{
  "num_hidden_layers": 11,
  "hidden_size": 224,
  "num_attention_heads": 4,
  "num_key_value_heads": 4,
  "head_dim": 64,
  "intermediate_size": 448,
  "vocab_size": 694,
  "hidden_act": "swiglu",
  "norm": "rmsnorm",
  "norm_place": "pre",
  "norm_eps": 1e-06,
  "positions": "rope",
  "rope_theta": 10000.0,
  "rope_fraction": 1.0,
  "qk_norm": false,
  "attn_scale": 0.125,
  "bias": "none",
  "tie_word_embeddings": false,
  "parallel_block": false,
  "extras": ["capped logits"],
  "init": "trunc",
  "init_std_qkv": 0.0844,
  "init_std_o": 0.0,
  "init_std_up": 0.0844,
  "init_std_down": 0.0,
  "optimizer": "muon_variant",
  "learning_rate": 0.0015,
  "beta1": 0.95,
  "weight_decay": 0.084,
  "lr_head": 0.00547,
  "max_grad_norm": 1.0,
  "warmup_steps": 200,
  "schedule": "wsd",
  "decay_fraction": 1.0,
  "decay_shape": "linear",
  "final_lr_fraction": 0.05,
  "batch_tokens": 65536,
  "max_seq_len": 512,
  "doc_mask": true,
  "train_tokens": 423500000,
  "max_steps": 6463,
  "dataset": "wikipedia_en"
}
MLP neurons of a small language model. Each row is named by its layer, matrix (down: output weights) and neuron, and shows model dimensions 80-175. Each number is 128 + 32 x the weight over its row's rms, rounded and kept within 0 to 255. A neuron's up and down rows have the sign that makes its largest values positive.
A block is one neuron, or neurons of one layer that tend to fire together. Before each block is what it responds to, as a language model described it from the Wikipedia text at the highest values.

Responds to: Passive agent prepositions
L3.down16 [ 48 147 101 107 108 135  81 138 102 136 115 194  98 119 117 133 122 119 127 177 149 203 119  93 120 114  86 121  97 143  79 152 145 164  80 164 170 113 161 145 171  91 133 102 211 163 122  63  95 143 131 149  91 162 122 112 168 107 159 146  92 187 136 134 130 110 225 104  79  99 148 116 124 130 135 150  93 141 162 139 105 150 154  98 129 157 130 108 140  78 168 147  84 138 112 132]
L3.down34 [149 107 104 196 125  98 133  67 121 159 109 159  90 172 191 123  77  79 113  99 148 236 139 182 157 148 129 121 128 102 110  88 130 155  90 178 155 101 104 136 192 144  93 179 114 134 131 111 152 127 155 123 155 164 117 150 125 134 147 141 121 139 157 150 120 104 130 171 134 104 178 125  62 139 102 123  91 101 164  97 103 125 135 101 111 123  70 124 160 108 171 126 175 197 119 171]
L3.down57 [142 136  97 127 171 119  72 171 106 140 161 131 172 120 101 145 102 122  65 140  69 172 122 131 137 132 160 140 162  86 134 176 143 104 164 189 110 179 109 143 138 168 152 117 157 144 132  82  97 145 153 189 167 124  77 136  67 127 151 152 193 120 152 118 140 117 146 103 150 155 155 187 109 147 102 155 119  85 100 123 120 107 143  91 152 131 136  62 130 162 157 119 143 100 135 118]
L3.down58 [142 135 195 137 109 104 123 131 126 131 110 100 142 110  79 111  90 186 193 152  99 146 101 134 147 187  67  82 156  82  94 144 111  93 178 191 141 148 136 109  95  94 105 117 112 112 115  58 139 127 150 174 122 145 175 106  71 131 112 135  84 104 141 122 161 141 117 168 124 194 150 150 133 108 109 110  99 190 131 123 111 110 104 146 130 160 140 105 165 105 144 123 141 161  86 153]
L3.down129 [114 141 106 115 121  11 143 104 134  77  80  77  70 114 141 198  95 140 149 119  71 116 152 181 150 123 115 165 106 124 113 104 154 153  94 135 191 145 109 102  84 153 130 144 148 177 117 181 111 129 121 161  91 115  99 109 103 142 146 121 125 115 100 126 111 127 125 156 153 159 151 126 125 112 129 115 180  91 122 147  77 115 157 122 130 121 134  80 113 140 111 156 132 165 128 124]
L3.down134 [112  99 135 148 167 160 122 115 134 137 148 132 131 107 112 119 110 170 150 126 153 198 137 180 155 135 153 102  95 121 148 132 115 202 160 138 134 148 156 168 160  84 118 121 124 102 169  96 150 125 119  63 134 110 178 179 106  95  92 103 184 157  58 116 145 204 134  94 144 114 135 217 130 165 102 113 128 111  95 172  82 122  91 120 121 125 188 150 169 110  98  91 119 154 123 155]
L3.down173 [ 91  82  85  80 120 131 167 171  81 100 124  94 156  99 119 124 109 129 163 116 152 160  93 208 180 145 122 139 143 103 175 100 169 135  95 131  90 132 150 133 243 125 171 176 126 141  90 106 119 101 164 131 121 135 109  94 125 109 126 129 185 143 132 102  64 172 108 158 127 163  97 126 153 144  87 125 115  95 113  87 116 100 151 152 107 192 107 173 147 167 102 121 182  90  97  99]
L3.down241 [196  91 143 177 129 120 143 143 114  88 170 145 115  89 125 141 164 148 118 122  95 109 128 116 116 129  93 130 159 125 133 110  52 129  48 131 153 130 111 115 152 127 129 116 104 146  61 126 168 108 125 124 134 128 142  89 131 175 112 137  69 130 182  88 129 165 147 115 114 105 156 124  93 109 128  97 106 103 140 138 121 136 142 113 123 115 138 197 133 123 114 159  80  86  95 120]
L3.down249 [151 223 111 107 101  83 153 120  84 165 100 116 151 171 143 123 112  93 107 133 116 144 165 160  83 166  93 135 139 126 157 170 102 105 169 191 107  93 139 191 163 115 136  88 138 204 113  65 167 167 135 120 101 119  93  78 139 141 160 119 141 180 118  91 177 118 132 104  65 152 214  81 161 123 100 129 133  98 176 127  85 139 105 112  99  91 130 167 138 138 103 170 115 120  84 107]
L3.down253 [158 157 108 132 153  97 110 128 141 140  62 159 146 138 104 110 147 158 189 105 119 141 136 154 154 167 164  81 176 141  73 150 211 138  77 119 144 134 165 158 147 124 152 106 180 197 120 155 144 136  69  47 111 140 205 161  84 120  94 141 167 138 193 103 131 145 131 109 141 171 109 104 107 226 120 148 129 116  95 161 124 137 106 161 102 170 123 136 104 133 176 188 168 121 115 139]
L3.down257 [113 116  87  93 166 170 131 170 136  90 142 193 191 119 148 106 160 107 143 119 130 147 107 124  85 139 155 128 134 115 115  95 141 142 141 115 136 164  85 127 100 114  96 106 137 138 114 128 115 119 203 108  98 147 140 123 174  65  94  24 135 164 129 121 189 156 102 212 128 119 174 173 184 134 151 109 159 170 152  74 119 109 140 113 153 133 118 170 100 142  91  44 118 135 113  91]
L3.down265 [ 92 162 127 100 118 184 127  44  63 112 140 165 148  92 130  56 138 158  92  79 111 116 138 151 100 130 134  90 137 185 156 104 138 163  95 107 155 112 109  96 117 112 111 115 128 161 106  89  97 186 158  98  81 206 133 121 132 109 160  77 156 100 175 104 178  96 156 152 168 162 119 123  76 124  97 123 115 153 103 152 149 161  96 131 125 104 176 146 111 144 146 134 118 113 142 139]
L3.down329 [120  94 132 193 125  96 162  66 153 122 156 129 112  91 115 119 125  91 194 152  76 139 105 118 103 110 135 171  93 153 148 164  67 112 119 123 146 128 101 110  69  93  91 100  85  91 141 112 172  89 112 156 109  52 137 182  97  78  94 146 120  71 122 119 177 151 162 134 195 175 134 115 136 112 159 118 135 155 116 140 189 200  67 105  84 149 101 136 121 120 190 104 154 144 122  93]
L3.down370 [ 99 124 116  92 158 139 124 106 156  95 150 125  98  59 129 144 166 168  86 130 139 127 131 133 115 111 170 123 135 109 197 134 131 158 151 136 156 141 103 131 108 124 123 153 169  96  82 152 131 155 111 140 166 129 143 128 151  99 169 120 137 110 115 107 114 143 114 142 155 133 115  93  91  74 120 134 105  82 161 184 165 136  92 213  93 168 176 148 107 101 152  83 170 149 144  93]
L3.down421 [121 156 181 157  85 108 148 136 187  99 152 174  85 144 160 124  90 172  92 116 119 170 103 128 149 123  95 103 184 166 101  66 109 201 145 115  80  93 123  96 169 119  98  83 143 128  55 113 117  89 172 134  91 107 104 118 155 114 107 138 122  98 140  96 143 145 115 113  90 100 150  64 120 160  83 165 128 124  64 133 100 152  97 126  97  90 130 179 111 148 187  21 176 128 137 174]
L3.down445 [ 94 132 148  96  80 110 115 106 198 160 135 156  66 141 191 140 140 174 159 126 134 154  99 121 123 125 124 103 119 151 169 137 228 145  79 153 112 174 105 144 127 141 129 144 172 165  73 136 145  99 161 132 132 132 120 189  96 127 149 129  94 126 120 123 149 125 139 138 136 116 181 164 152  89  91 111 156 128 191  95  96  68 136 148 126  93 121 149  80 113 139 107  73 121 169 187]

Responds to: Mid-word fragments of split words
L8.down209 [152 181 150 103 136  82  71 104 158  98 175  90  41 129 115 157 108 122 112 102 139 164 177 137  87  89 160 139 108  59 159  99 165 180 103 160 157  93 124 133 122 145 135  68  92 116 112  69  54 115 102 142 141  86 140 157 129 142 152 147 105 119 162  83 136 136 136 132 158 132 156 185 153 133 138 139 134 142 146  66 105 143 181 113  69 120 166  86  91 124 115 110 101 117 153 184]
L8.down285 [148 163 183 172 114 103 118 140 188  94  82 131 167 103 145 128 185 130  96 174 169 144  56  85 117 164 116  95 105 182 119 108 134 171 134  87 148  95 162 132 103 182 184  95 132  90 129 157  65 136 154 144 141  45 106  98 126 174 136 113 108 101 162 132 176 106 100 156 129 113 160 152 162 104 103 134 146 143  86  99 110 129 191 103 159 101 198 121 114  94 186 148 152 123  77 160]
L8.down328 [115 170  85 160 167 163 122 172 182  87 106 128 155 104  82 112 166  94 162 163  78 134  90 129 114  87 146  82  75  48 110  85 202 119 124  86 197 133 144 121 133 139 104  63 160 148 198 122 125 159  94 119 162  99  99 156 180 128 114 152 149 133 127 157 153  66 197 149 111 119 141 111 109 155 147 135 152 113 109 121 143 107 160 118  95 129 112  66  79 120 119 126 150 178 120 161]
L8.down347 [143 188  89  86 139 134 150 128 119 179 138 112 128 110  98  93 116 137 109 157 111 172 129 171  95  96  64 136 157 146  80 125 134  32 103 105 142  56 145 129 172 167  90 102 134  86 127 120 119 103 127 152 153 117 129  84 124 128 139  80 145  94  71  91 158 144 168  96 178 107  53 115 128 110 160  88 159 117 132 171 111 105  99 126 101 122 152 123 117 187 145 143 173  73 136 157]

Responds to: At / of prepositions
L3.down12 [110 152  83 119 124 176 181  85 112 103 123 151  91  89  95 128 163 156 101  75 131 134 128 110 161 124 114 157  92 119 126 166 140 132  80 139  99  96 148  47 111 138 124 189 141 160 156 118 136 115 179 110 123 132 134 138 164  53 117 141 118  78 156  60 147 140 159 116  96 117 144 166 206 138 122  46 148 108 160  81 158 111 161  99 124 141 104 112 173 106 145 136 128 131 158 122]
L3.down64 [164  83 134 187 100 140 133 104 109 164  98 140 159 146 149 104 111 117 134 179 133 148 190 142  95 127  94 135 115 116 128  59  84 137 121 108  96 161  42 114 151 129 102  99 137 145 105 168 168 130 138  78 133 159 136 172  88 114 156 142  93 153 106 108 137 130 163 144 113 137 118 152  66 106 184  95 118 133 200  89  98  94 144 173 129  80 151 185  89  56 139 117 104 147  88 117]
L3.down65 [135 186 117 106  97 198 101 122 110 138 100 120  77 219 111 110 146 149  70 106 143 157 114 109 106  48 143 112 163 133  96 150 137  99 108 122 139 152 141 164 156 126 117 132 131 121 192 173 164 124  89 101 135 110 182  85 144  83 122  53 133 174 101  90 109 136 116 109 139 149 159 170  64 122 126 190  97 121 117 160 191  95  95 127 112 114 113 143 147 169 174  91 127 119 102 136]
L3.down83 [168 127 146 141 135 133 127 147 125 128 186  56 170 123  91  93 145 139 135 128  60 198 141 146 164 107  92 127 160 105 152 145 112 165 186 122 171 109 110  95  99 132 120 124 165  65 129 164 106 103  87 109  97 178 166 170 125  60 177 119 103 151 114 117 143 101 102 114 170 169 149 136 116 134 137  81  97 173 125 172 193 166  93 161  85 150  97 130 117  96  95 201 140 123 178 121]
L3.down143 [172  84  71 127 126  74 137 202  65 108 171 100 131 130  99 136 108 103  92 152  55  97 144 157 148  72 111 146 100 137 159 159  76 194 170  77 144  93  95 134 190 129 136 131 106  63  39 128 119 178 141 142  54 106 156 118 120 154 103 119 182 103 118 103 114 116 139 134 161 147 155  73 131 104  87 142  96 137 114  67  93  38 121 143 134  92 117  77  83 109 140 120  96  83 150 109]
L3.down175 [165 125 151 126  89 130 115 143 125  72 166 146 143 105 190  70 145 142 126 152  94  74 143 135 171 110 146 145  90 123 104 173 118  45 136  88 204 117 167 163  85  78 108 109 132 139 125 145  99 100 153  97  96 140 121 133 110 120 151 160 128 143 142 119 105 138 123 114 188 142 247 111 120 138 157 180 123 141 121 101 165 120 100 118 139 151 161 156 112 130 114 177 168 165 153  50]
L3.down201 [ 85 187 157 155 148 159 165 145 202 157  66  80 118 112  76 163  98 136 144 137  95 126 138 140  97  84 133 162 101 112 168 128 156 100 124 154 114 175  70 104 162 147 146 103 158  61 113 130 143 176 128 126  95 114 101 166 145 137 120  92 150  70 126  84 163 112 173 125  91 114 115 156 197 177 187 128 121 152 162 188 103  86 151 117  65 144 157 175  75 194 131 169 131  77  80 133]
L3.down210 [114  82 172 106 155 107  81 112 132 152  90 136 118 101 178 109 178  91 123 139 134 105 117  88 127 101 131  83 102  94 186 128  87 135  61 184 119 111 177 132 144 150  93 131 124 115  86  80 133 169 110 129 209 141 128 114 185  84 101 131 138 120 115  90 171 151 127  79 127 154 108 110 167 151 127 123 125 156 142 138  98 143 136 136 184 142 175 142  55 139 125 149 146 167 159 118]
L3.down234 [137  66 140  83 143 165 113 128 107 169 113 117 152 147 135 131 129 159 157 100 129 106 154 107 105 155 164  85  70  88 130 116 123 150 142 129 102 106 104 117 163 159 139 140 130 131  83  68 138 155 180 100 173 125 128 195 160 111 119  95 105  83 147 123  51 156  88 115 153 169  94  53 158  75  87 125 123 158 124  89 147  52 137 174 155  91 137 100 112 160 186 129  95 115 177 135]
L3.down278 [ 92 131 134 148 111 124 165 168 174 166 189 164 134 133 188  52 121 130 100 109 139 147  90 102  93 173 137 118 103  76 120 114 117 150  88  97 166 136  97 127 104 157  89  79  83  57 154 138 115 109 182 161 148 119 176 128  93 135 140 133 152 105 119  88  60  91 130 117 137 110 116 124  83  52 136 139 107 124 113  95 156 170   3 144 140 120 166 138 192 133 138 159  93 130 123 146]
L3.down334 [ 81  96 132  88 151  85 115  76 136  92 157  97 103 114 135  83 120 117 130 147 146 130 178  95 123  85 127  97 160 135 144 163  68 157 119 139 111 111 131 142 114 123  96 140 117 127 116 144 160 100 138 141 141 123 143 150 168  96 111 169  98 137  43 141 136 122 166 140 109 141 152  94  93  74 103 161 154 176 147  93 157 127 142 162 127  90 132 147 124 219 161 117 134 115  71 183]
L3.down337 [169 153 104 133 120  99 143 129 172 197 115 141 145 132 139 100 115 127 198 135 141 134 143 170  12  83 115 108  72 147 165  74  81 169 152 147 162 111 121 119 141 138 144 152 152 120  71 107  92  85  97 114 146  96 124 125 174 117 142 172 155 123 171  91 131 107 107 103 121  85 132  94  58 178 124 150 143 118 102 161  80 140  75 127 177 125 144 120 183 179 180  76  69  86 110 118]
L3.down345 [185 124 140 152 147 136 145 162 134 105 113 105 177 129 144  67  68  91 133 133 133 174  92 137 155 113 147 155 158 147 153 119  78  56 123 167 160 121 105 144 187  90 208 153 136  84 168 210 180 112 193 147 132 142 164 128 190 107 193 141 122 160 156 126 134 114  77 154  72 137 125 120 144  89 162 144 130 154 161 162 107 148 136 108 103 124 145  95 115 167 167 133 190  85 119 180]
L3.down355 [ 98 123 111 126  74 142 172 133  98  63 112 130 145 107 122 157  85 107 106 106 111 117 102 136 143 149 145 175 159 152 148 103  85 190 130  56 126 137  83  92 192 115  98 138 176 168 115  96 217 139 108 134 158 144 122 136 187  99 104 143 135 121 119 148 146 143  96  51  86 224 150 114 142 100 106 108 143 146 110 169  96 147  51 112  94  91 115  97 136 142 148 138  99 130 157 134]
L3.down375 [143 198 102  74 107 106 179 100 143  83 107 149 137  92 163 122 153 113 128 112  90 153  97 120 151 127 128 170 129  68 103 137 112 160 158 159  97 145 142 123 202 167 144  97  62 110 119 161 169  71 164 143 108 125  81 129 102 156 121 169 105 131 189  87 167 140 100  98 140 210 149 100 141  93 143 195 144 152 207  96  69 142 177  84 161 101 201 137 115 161 134 155 117  88 149 131]
L3.down394 [101 135 122 138  36 136 123 156  93 176 119 155 125 128 160 169 167 171 145  67 142  72 120  95 178 107  99 151 133 103  78  61 136 116 204 156 116 155 130 127 152 164 117 108 135 139 136 147 121 103 122 143 111 186  85  84 130  89 121 148 191  96 157 109  95 110 187 124 130 157 133 129 125  60  96 119  82 124 122 101 150 185 145  98 115 123 152 107 109 118 142 147 102 109 132 152]

Responds to: Prepositions before named entities
L8.down31 [114  72 154 136 198  93 144 151 104 108  94  58 103 195 140 154 156 108  99 146 155  76 123 135 168 118 136 170 122 135 224 154 154 103 175 144 121 121  96 115 110 148 171  64 131 173 180 166 173 151 116  59 168 132 127 145 114 118  97 146 157 112  62 167 151 154 160 141 118 120 158 143 150 166  95 139 132 120  58 118 159 109 114 141  93 110 171 112 166 116 117 111 123 110 143 111]
L8.down73 [113 107 106 132 132 106 130 143 141 183 104 173  93 105 100 183 165 114 144 129  99 129 120 116 138 124 154 179  92 128 100 118 129  41 169  76 177 167 152 103 133 176  94 163 172 128 122  75 125 216 105  96 106  61 106 153 198  76 195 131 144 103 118 161 165 194 135  95 163 104 154 133 132 172 145 167 121  95 124  74 174 158 145 124 122 139 144 116 128  74 173 119 160 118 173 131]
L8.down141 [166 168 115 118 132 129 174 142 139 140 165 110 167  91 124 103 114 133 132 176 138 104 122 118 139 125 171 120 161 156 128 193 153  90 129 124 113 118  95 167 118 180  91 164 174 160 131 119 172 103 136 139 188 124 119 127 147 139 114  83 173 164 171 166  91 152 159 132 175 148 144 107 201 103 180  50 103 166 108 155 104 134 104 121  99 121 195 172 183 117  99 138 119 101 108 128]
L8.down167 [155 136 117 161 176 129 113 143 106  95 128 139 119 141 155 200 190 154 114 133 184 133 119 174 112  90 121  97 125  74  64  80 112 146 107 157 162 143 186 156 137 102 148  95 116 142 129 118 124 156 141 151 135 126 135 198  90 102 103 123 113 113 117 144 160 118 125 145  94 195 109 149 111 154  73 129 146 174  81 119 183 115  55 140 108  84 112 169 128 182 149 104 148 130  76 200]

Responds to: Mid-word single letters
L3.down18 [161  73 112 122 179 166 141 143 161  99  98 117  69 111 107 117 125 170  81 176  94 126 113 126 130 161 191 135 117  90 209 109 126 161 137 139 120  72 138 150 132 139 116 149  99 129  87 144 144 125 145 156 193 148 114  62 108 108  90 137 135  78 137  68 106 156 138  91 105 173 155 127 108 190 131 152 159 102 107  54 147 139 215 163 118 154 100 104 182 140 118 109 157  58 110 100]
L3.down24 [139 144 117 168 157 103 186 162  90 157  81  97 155  70  78 110 121 102 106 113 108 104  87  96  96 111  73 152 103 145 154 161 153  98 130 143  77 118 179  92 195 147 126  33  85  85 123  93 158 129  89 215 139  39 128 145 127 134  90 199 122 144 126 130  99 173 132 144 114 109 169 132 101 200 130 161 203  69  95 152 169 127 156  69  85  92 134 149 151 125  96  93 131 116 180 179]
L3.down26 [140 165  85 195 126  52  73 122 152 102 153 107 119 162 134 140 175 127 111 124  94 168  74 183 151 131 162 121 119 115 149 115 165 111 130  83 136 130 133 159 173 169 109 140 108 100 115 116 162 121  89 142  68 163 132 109 138  54 112  76 120 154 120  75 176 189  96 184 108 148 114 103 155  86 161 132  87 148 107 103 124 110 101 102  93 118 154 159 113 152 112 157 126 135 106 127]
L3.down119 [161  89 139 115 118 115 147  96 128 115 175 134 130 178 140 130 144 141  99 101 117 175 103  42  88 154 127 111  81 125 121 104 102  97 175  93 141 155 154 141 148 123  44 161 133 131 104 167 133 106  74 181 109 138 123 144 110  93 124 163 126 128 109 114 105 127 176 128 109  56 120 128 120 137 107 143 123 131 149  69  68  95 129 145  99  66  73 181  60 142 128 124 114 117 105 150]
L3.down141 [104  79 154 140 118 111 149 118  93  88 168 174  87 120 123 134 141 116 132 155 112 140 121 133 179 138 159  91 101 180 163 122 139  93  63 139 164 163 156 133 180  99 129 153 141  72  45 138  69 153 111 137 152 183 159 151 222 163 177  94  88 155  92 107 170 141 113  95 153 139 129 149 129 122 121 110 127 129 153 137  97  87 101 156 132 164  85 153 133 160 147 144 105 126 108 118]
L3.down159 [114  78 145 105 140 144 104  78 159 178  94 108 157 127 140 156 179 119 149 183 106 107 120 116  83 113 152 148 153 169 139 124 157 206 162  84 158  85 114 143 146 154 142 153 103 135 147  99 124 125 137 142 131 151  97 140 156 132 105 133 109 117 116  83 102 110 125  84  90 186 131 122  82  91 152 125  47 206 141 138 128 115  71 176 155  91 115 162  96 154  53  57 108  77 105  85]
L3.down202 [ 86  97 168  95 145 125 142 122 131 142 200 101 103 102 144 106  68 124 138 151 163  87 140 154 121 125  79 160 161 156 115 122  84 142 123 123 186 118 132 106 133 124 138 106 133 151 138 124 119  89 159 136 111 161  97 124  92 142 155 244 132  88 143 123 107  93 154  86 116 137 125 153 187 100 142 175  99 126 145 122 115 108  80 133 139 116 115 126 113 129 124 137  98 141  87 115]
L3.down221 [111 104 160 192 145 134 136 128 183 103 179 132 149 129 140 118 163 169 133 140 101 168 126 101 179 103 139 101 158  82 125 145 152 121 201  91 183 119 120  76 133 137 170 154 127  96 122 126 126 116 104 166 134 172 104  94 149 144 138 147 141 194  96  99 108 119 140 156 101 156 185 104 130 137 134 131  65  88 129 118 121  81 149 141 147 144 122  97 159 159 121 119 104  97 111 114]
L3.down246 [143 122 104  87 131  75  92 126 139 147 130 104 103 104 123 162 169  97  86 158 155 125  86 124 152 153 173 117 218 145  81 134 119 105 112 198 138  78 123 111 135 141 127 118 125 134 135 131 160 169 107 123 157 162 165 109 174 129 110 171 155 133 141 163  84 150  88  66 155  56  74 119 121 139 166 100 126 139 178 147 123 173 134 148  85 143 166 151 149 229  68  95 157 154 156 127]
L3.down254 [169 136 147 160 103  98 102 139 218  94 120 138 118 146 170 132 149 136  92 115 151 150 121 116 134  98 137 120 128 128 123  94 115 171 140 118 120 107  81 125  83 158  87  77 191 148 184 150 186 103  59 166  97  92 119 120 146  92 117 198  40 177 110 125 166 126 107 124 145 152  89 196 108 149 140 148 133 161 122 104 111 112 120 161 142 132 146 160 139 101 136  77 138 138 155  90]
L3.down263 [118 125  86 128 138 107 121 103 130 157 136 178 158  87 188 120  97 175  95  89 160 122  99  97 120 137 129 146 113 171 134 135  87 109  86  82 146 154 139 117 102 184  83 108 134 133 113 112 115  82 127 125 157 158 105 147 154 150 124  79  73  73 118  94 159 122 157  84  61 127  80 129  80 152  85 173 126 135 147 142 108 181 113 157 146 178 105 165 207 166 126  94  95  79 142  86]
L3.down291 [156 115 163 108 172  80 154 140 133  94 123  73  97 135 170  98 154 166 153 136 116 157  99 124  94 153 122 101 185 118 130 171 157 110 104 108 120 154 138 104  82 149 180 157 183 126 126 161 117 168 131 150 119 144  85 119 118 114 205 173 126 144 158 104 155 127 138 176  61 135 171 103 123 113 142 142  70 101 155 147 142 130 143 144 113 150 174 156 180 153 133 114 142  98 159 127]
L3.down303 [111 171 174  73 131  46 102 122  87 118  70 125 155 131 111 155 105 126 151 170 133 169 164  67 113 164 171 156  77 156 118 103 168  83 139  90  77 118 138  84 167 140  97 147 129 136 118 104  57 137  67 108 172 136 175 143 144 137 124 159 154 129 131  70 137 132 145 108  69 125 115 144 122 147 127  98 135 152  97 125  87 125  93 117 133 158 202 136 141 181 111 113 122  95 154 146]
L3.down311 [131 148 117 163 106 145 120 103 144 129 126 153 110  60 198  82 128  71 115 105  26 130 131 202 121 123 164 169 133 174  79  71 106 130 176 113 120 107 145  77 110 159 136 156 175 161 193 105  95 169  87 139 142  91 205 121  17 155 142  49 158  68  82 145 135 166 135 166  97 106 133 135 159 107 170 136 101 158 158 108 179 141 109 142 121 157 127 148 112 117 128 137 101 125 154 114]
L3.down397 [114 158 113 133 152 144  79 151  71 142 117 131 111 159 129 175  97 116 113 140 200  59 123 112 155 164 126 104 119 130 116  95 122 171 153 151 108  74 141 127 138 140 119 149  84 110 118 167 150  75  61 167 165 148 101 129  49 116  74 170 135 126 100 128 173 111 169 101 151 103 202  79 127 111 105 172 189  96 172  78 140 115  87 131 114 131 126 111  97 120  95 105 123  95 100 171]
L3.down436 [135 134 158 146 129 110 171 181  48 126 146 137 164  63 164 135 156 135 127 180  93 168 122 149 120 123 136 108 131 161 146 156 129  95 124 153 124  91 162 119 151  98 112  80 167 181 154  46 155 133 143 144 145  97 113  82 160 120 176 142 107 123 152 164 169 104  79 108 128 124 122 125  80 103 148  79 128 138 131  90 106 140 166 136 133  59 144 136 153  84 141 194 123 125  96 153]

Responds to: Mid-word continuation pieces
L4.down215 [130  90 199 100 169 196 120 151 178  89 194 115 134 118 134 110 109 139  92 116  94 135  24 120 148  95 144  95 134  74 128 121 124 104 108 125 126 110 132  87 111 114 101  98 128 142  76  59 171 108 130 195 129 115 106 108 177  97 152 142 129 131 147 144 113 109 136  72 167 142 189 135 107 144 135  97 128 172 165 142 135 102 138 128 120 166  62 115 163 146 210  94 142 156 153 144]

Responds to: Word-initial "for"/"or"/"o" pieces
L4.down206 [131 134 109 130 122 148 136 116  97 105 124 143 116 108 197 123 136 119 148  89 127 140 165 121 137  99 109 124 119  97 180 179 111 147 101  79  59 130 130 216 185  91  83  96 127  80 107  88 179  89 149 169 167 138 185 162 103 113 111 142 105 161 136 112 117  67  98 151 101 154 155 158 152 168 156 133  94 162 217 113 129 126  64 131 111 160 140 139 158 149 190  51 111 164 115 140]